config.toml
n_kv_head = 3
norm_place = "pre"
norm_eps = 1e-05
bias = "none"
init_std_down = 0.0
warmup_steps = 200
steps = 10921
MLP neurons of a small language model. Each row is named by its layer, matrix (down: output weights) and neuron, and shows model dimensions 192-255. Each number is 128 + 32 x the weight over its row's rms, rounded and kept within 0 to 255. A neuron's up and down rows have the sign that makes its largest values positive.
A block is one neuron, or neurons of one layer that tend to fire together. After each block is what it responds to, as a language model described it from the Wikipedia text at the highest values.

L3.down138 [177 143 169  64 129 103  81 127  81 120 116 103 103 129 172 131 103 221 154  98 148 139 144 181  89 131 120 135 167 128 112 147  89 107 162 185 136 120 142 148 120 134 156 142 133 133  71 144 135 155 128 125 127 165 145  75  64 106 150 134 127 155 156  87]
L3.down273 [141 122 138 176 117 128 104 101 108  92 166  69 150 101  91 134 149 106  92  87 102 166  77 112 135 102 101 110 146 116 146 123  90 130 164  81 128 151 110 129 175 170 160 126 164 125 107 122 149 110 122 170  96 143 132 130 119  98 148 122 135 113 132 113]
L3.down460 [139 120 127 127 106 148 103 129 157  94 167 169  98 116 117  84 156 140 172 131 128 158 166 124 111  96 149 139 224 196 203 146  59 124 122 179  99 153  73  87  93 121  58 126 167 142 101 148 112 158 109 126 133 179 105 105 152  88 125 123  99 100 128 168]
L3.down462 [110  91 160 165 163 153 124 118 144  74 167 159 125 171 143 179 166 122 165 143 159  69 143 100  85 160 189 162  99 143  80 138 135  81 140 144 153  75  87 110 159 124 127 155 104 145 148 122 110 105 127 139 120 105 118 126 122 108 159 140 113 149  83 119]
L3.down510 [106 181 167 107 167  98  99 150 186 116 183 138 141  66 116 109 112 219 175 119 134 103  82 183 127  90 111 152  92 159 170 145 130 127 135 101 107 142 142 124 154  66 136 131 138 177 125 133  87 121 109 104 136  98 165 157 157  59 137 111 194 125 134 144]
L3.down789 [136 105 120 157  96 142 140 109 152 102  93  75 133 152 169 101 101  98 120 156 175 141 150 104 117 161 155 143 179 156  88 175  84 115  84 119 113 196 119 137 187 115  96  74 154 143 102 158 117  98 170 155 110 145 161 163 137 100  87 133 146 143 120 184]
L3.down925 [114 175 172 100 124 160  84 194 185 115 163 133  82 144 143 130 186 154 124 122  47 119 173 163 180 104 140 147 178 129  92  94 114  94  99 127 115  90  90 118 113 162 148 104 146 135  69 117 118 153 195 126 119 109 164 105  63 110 145 162 116 104 113 155]
L3.down940 [185 126 106 140 162 138 123 144 116 128 114  82  85 131 157 111 151  96 118 127  97 134 168  98 174 126 108 118 142 136 161 116 139 156 138 142  65 140 132 145 125 140 163  93 169 152 133 103 158 150 120 104 108  95 115 153 133 106 163 158 117 143 139 116]
Responds to: Naming-term nouns, word fragments

L3.down283 [122 150 133 109 130 148 138 128 117 146 127  73  90 107 151 156 181  75 150 124  85 133  91  88 115 209 117 147 144 138 117 139  89 162 138 204 138  83  99 106 136 104 148  87 105 155 120 121 123 205  66 108 132 166 146 105 170 143 108 167 103 163 124 102]
L3.down309 [159 169 163 116  85  85 162 155 124 140 145 140 119 119  87 145 144 143 121 142 108 150  57 130 158 138 113 171 127  74 146 102 110  89 134  99 154 195 177 118  92 125 103 121 110 166 126 123  93 169 153  99 169 131  89 188 108 166  87 115 102 200 127 184]
L3.down382 [136 153 143 143 199  80  74 179  88 136 117 130 111 115  95 135 121  83 131 158 147 151 196 142 153 115  89  95 103 139 145 109  93 150  95 157 123 109 139 102  97 131 113 106 147 145  91 122 121 104 138 201  93 118  62 143 159 120 152 166 142 130 133 192]
L3.down469 [148 151 109 105 135 113 172 111 164  95 166 122  76 141 181 131 126 131 115 119 180 111 144 124 138 141 121 140  99 146 133  98 119 149 159 178 100  74  64  86 150 127 145 157  78 131 157 148 119  98 173 139 145 137 124 134 171 132 134 123  62 122 135 159]
L3.down514 [139  72 119 119 136 126 132 107  40 140  82  88 112 158 142  96 160  80 121 109 154  97 166 147 164 140 155 137  98 139 106  48 146 155 102 161 170 114 155 100 142 187 125 191 115  99 138  70 108 151  72 142 174 110 149  76 147 133 139 130 125 156 157 142]
L3.down767 [104 133 137  98 164  70 102 121  63 136  84 119  67 162 128 105 112 138  60 116  78 176 175 115 128 212  79 142 118 133  95 108 150  90 126  91 131 173 105 193 112  67 127  86 126 136 163 127 132 113 133 126 115  63 105 160  97 143 126 149 116  76 161 114]
L3.down848 [113 123 136  91 112  43 148 142 161 138 170 147 147 130 112 104 100 163 134 151  92 147 164 121 156 192 185 128 155 101 151 121 138 130 113 157 136  79 167 105 118 145 166 135 129  69  72 174 106  93 119 149 108 111 105 102 111  70 140  99 111 119 145 127]
L3.down1015 [ 93  93 116 111  95 159 135 151  98 132 115 154 138 128 141 122 101 130 104 156 184 201 100 161 148 111  59  98 141 122 110 148 110 149 123 161 137 176 120 103 124 119  99 156 140 186  90 102 119  85  99 149  75 132  76 119  86  83 142  96 103 180  92 143]
Responds to: Mid-word name fragments

L2.down258 [ 90 135 176 102 187 133  72  94 139  91 120 158 147 146 108 147 143 171 147 156 111 144  95 100 113 135 134 161 117 115  80  69  64 147 103 117 119 126 123 140  91 142 130 110 103 147  96 138  98 130 148 136  51 157 110 128 162 114 125 142 102 121 116 143]
L2.down320 [120 132  95 188 170 195 153 255 144  86 121 109 142 101 142 164 140 113 125 122 118 138 149 137 187 117 101 144 153 150 124 157 164 161  99 113 103 111  68 125  55 126 140 129 143 129 178 141 160 173 126  73 150  86 148 101 128 106 113 134 153 108 129 134]
L2.down548 [108 111 152 110 185 121 109 173  70  98 130 123 113 100 136 185 115 135 123 187 142 119 155  87 115 148 100 100  97 130 145  43 145 181  71 153 136 138  93  84 102 151  92 103 106 130 148 135 118 161  93  74  91 106 112  87  97  99 117 134 136 151 127  81]
L2.down635 [114 104 175 126 143 159 112 190 165 103  90  94 107 107  78 130 120  67 152 192  86 144  87 156  86 187 134 127  45 137 115 160 160 133  89  83  96 139 139 178 132 111 116 147 162 140 140 110 124 158 166 133 131 129  81  75  89 123 148 104  85 142 100 110]
L2.down778 [188 113 160 116 169 118 179 146 178 157  92 169 117 146 121 183 196 198  79 109 172 120 176 119 181 153 204 139 115 119 121 168 161 121  64 115 102  89 128 140 104 172 130  50 177 164 116 176 123 110 116 141  86 132 125 146 114 118 130 107  56 124 146 156]
L2.down872 [ 67 155 132 139 102 148 110 106 138  95 187 153 113 125 124 103  93 118 131 165 162 109 133 144 154 142 142  80 133 122  60 107 172 157 104 113  40 109  84 144 143 119 184  98 105 141 122  91 153  60 147 163 123  98 144 164 128 141  99 148 167 178  91 166]
L2.down960 [ 79  88 151 169 143  83  84 180 115 158 170 153 152 105 119 151 131  89  76 178  92 118  89 121  55 156 121  97 132 138  84 172 144 140  91 154 139 149  88 150 133  93  97 116 200 149  99 173 109 164 117 134 162  98 107 111 109 117 158 137  56 118 136 153]
L2.down1021 [131 132 175 124 135 118 103 196 102 146 151 118  97  78 144 100 184 121 146 169  87 140 105 119 133 168  89  95 106 116 127 120 146 170 115 115 112 108 155 152 136 130 118 109 176 147 142 168 158 119 131 121 103 131 105 120 129  90 129  71 122 169 146 205]
Responds to: Place-name completions

L4.down1015 [149 143 150  98  63 121  78  79  96  81  71 141 154 114 132  93 111 177 143 162 168 127 108 145 107 157 101 142 131  93 107 140  99  91 128 114  98 149 118 118 149 145 205 201 133 104 114 127 136 152 194 125 143  90 170  88 138  78 213 170 140 112 120 117]
Responds to: Mid-word consonant fragments

L2.down40 [142 113 153 107 127  98 128  76 136 132  86 108 203 131  91  98  81 125 121 168 137 131  61  55 135 154 152  96 103 124 183 133 111  94 149 157  98 121  86 140 174 112 147 147 138 101 109 187 104 137 154 151 147 158 133 120 145 102 122 102 109 127  94 140]
L2.down228 [155 112  92 111  97 117 188  80 114  83 127 123 128 167 211 100 150 106  87 111 141 110 153 136 119  62 174  91 113 140 124 153  85  93  40 104 129  65 116 102 167 100 128 152 115 118 126 152 141 157 205 153 149  94 144  82 104 154 109 143 140 154 110 163]
L2.down437 [116 164 145 103 106 156  82 124 111 121  70 184 152  90 103 112 114  90 145 120  95 126 109 122 166 103  92  92  95 120 140 119 138 150 100 153 112 152  98 154 145 138 145 134 155 144 170 106 175 227 128 211 131 126 100 189 167 120 165 109 101 125 166  94]
L2.down575 [154  66 123 141 134 124 183 127 112  78 133 132 193 151 122 132 132 109 169 141 190 136 109 114 162  69 190  94 132 200 148 106  71  86  78 118 136 153 159 108 150 114 103  96 134 185 129 156  78 123 132 216  92 146 123 158 126 114 158 136 203 133 100 157]
L2.down620 [161  92 110 136  69 100 137 132 103 128 125 129 142  88 109  86  91  86  94 123 149  93 131 131  71 111 143 100 127 133 117 164  95 177  85  77 146 138 147 159 121 156 164 164 134  94 106 139 117 142 175 111  86 136 158  61 145 108 123 153  99  87 149 117]
L2.down739 [167 154 142 104 162 154  90 144 121 151  96 120 172 176 147 109 151  96 135 110 119 133 138 123 156 117 156 146 150 168 131 109  64 149 181 133 149 135 161 139 116 143 132 129 110 124 119  48 148 107  90 152 141  70 152 164  77  78  88 145 153 206 130  69]
L2.down890 [165 171 137 142 111 114 154 139 134  88 115 136 154 117  45 128  51 126 183 131 107 105  73 128 140 119 117 131 147 160 142 174 155 163 109 123  72  35  68 104 133 154 117  94  87 161 154 107 120 119 142 224  98  87 139 138 153  92 150 118 122 201  77 152]
L2.down994 [121 152 127 161 154 121 150 135 117  89 182 140 140 121 171 107 139  72 113 110 116 125 110  48 150  99 109 139 123 204 122 116 164  92 124 114  88 130  97 152 106 130 158 154 118 116 150 146 155 168  77 202  83 110 148  98 125  94  60 127 148 158 101 111]
Responds to: Comparison and naming links

L4.down630 [151 129 144 151 167 171 114 137 150  94 129 169 147 175 127 126 146  69 124 112 138 154 148 128 108  96  97  82 118 152 124 133 157  91 143  88  59  78  75 107 170 146 141 105 112 153 130 154 122  99  71 192 146 172 199 141  98 123 127 135 167  85 127 167]
Responds to: Name/term introducers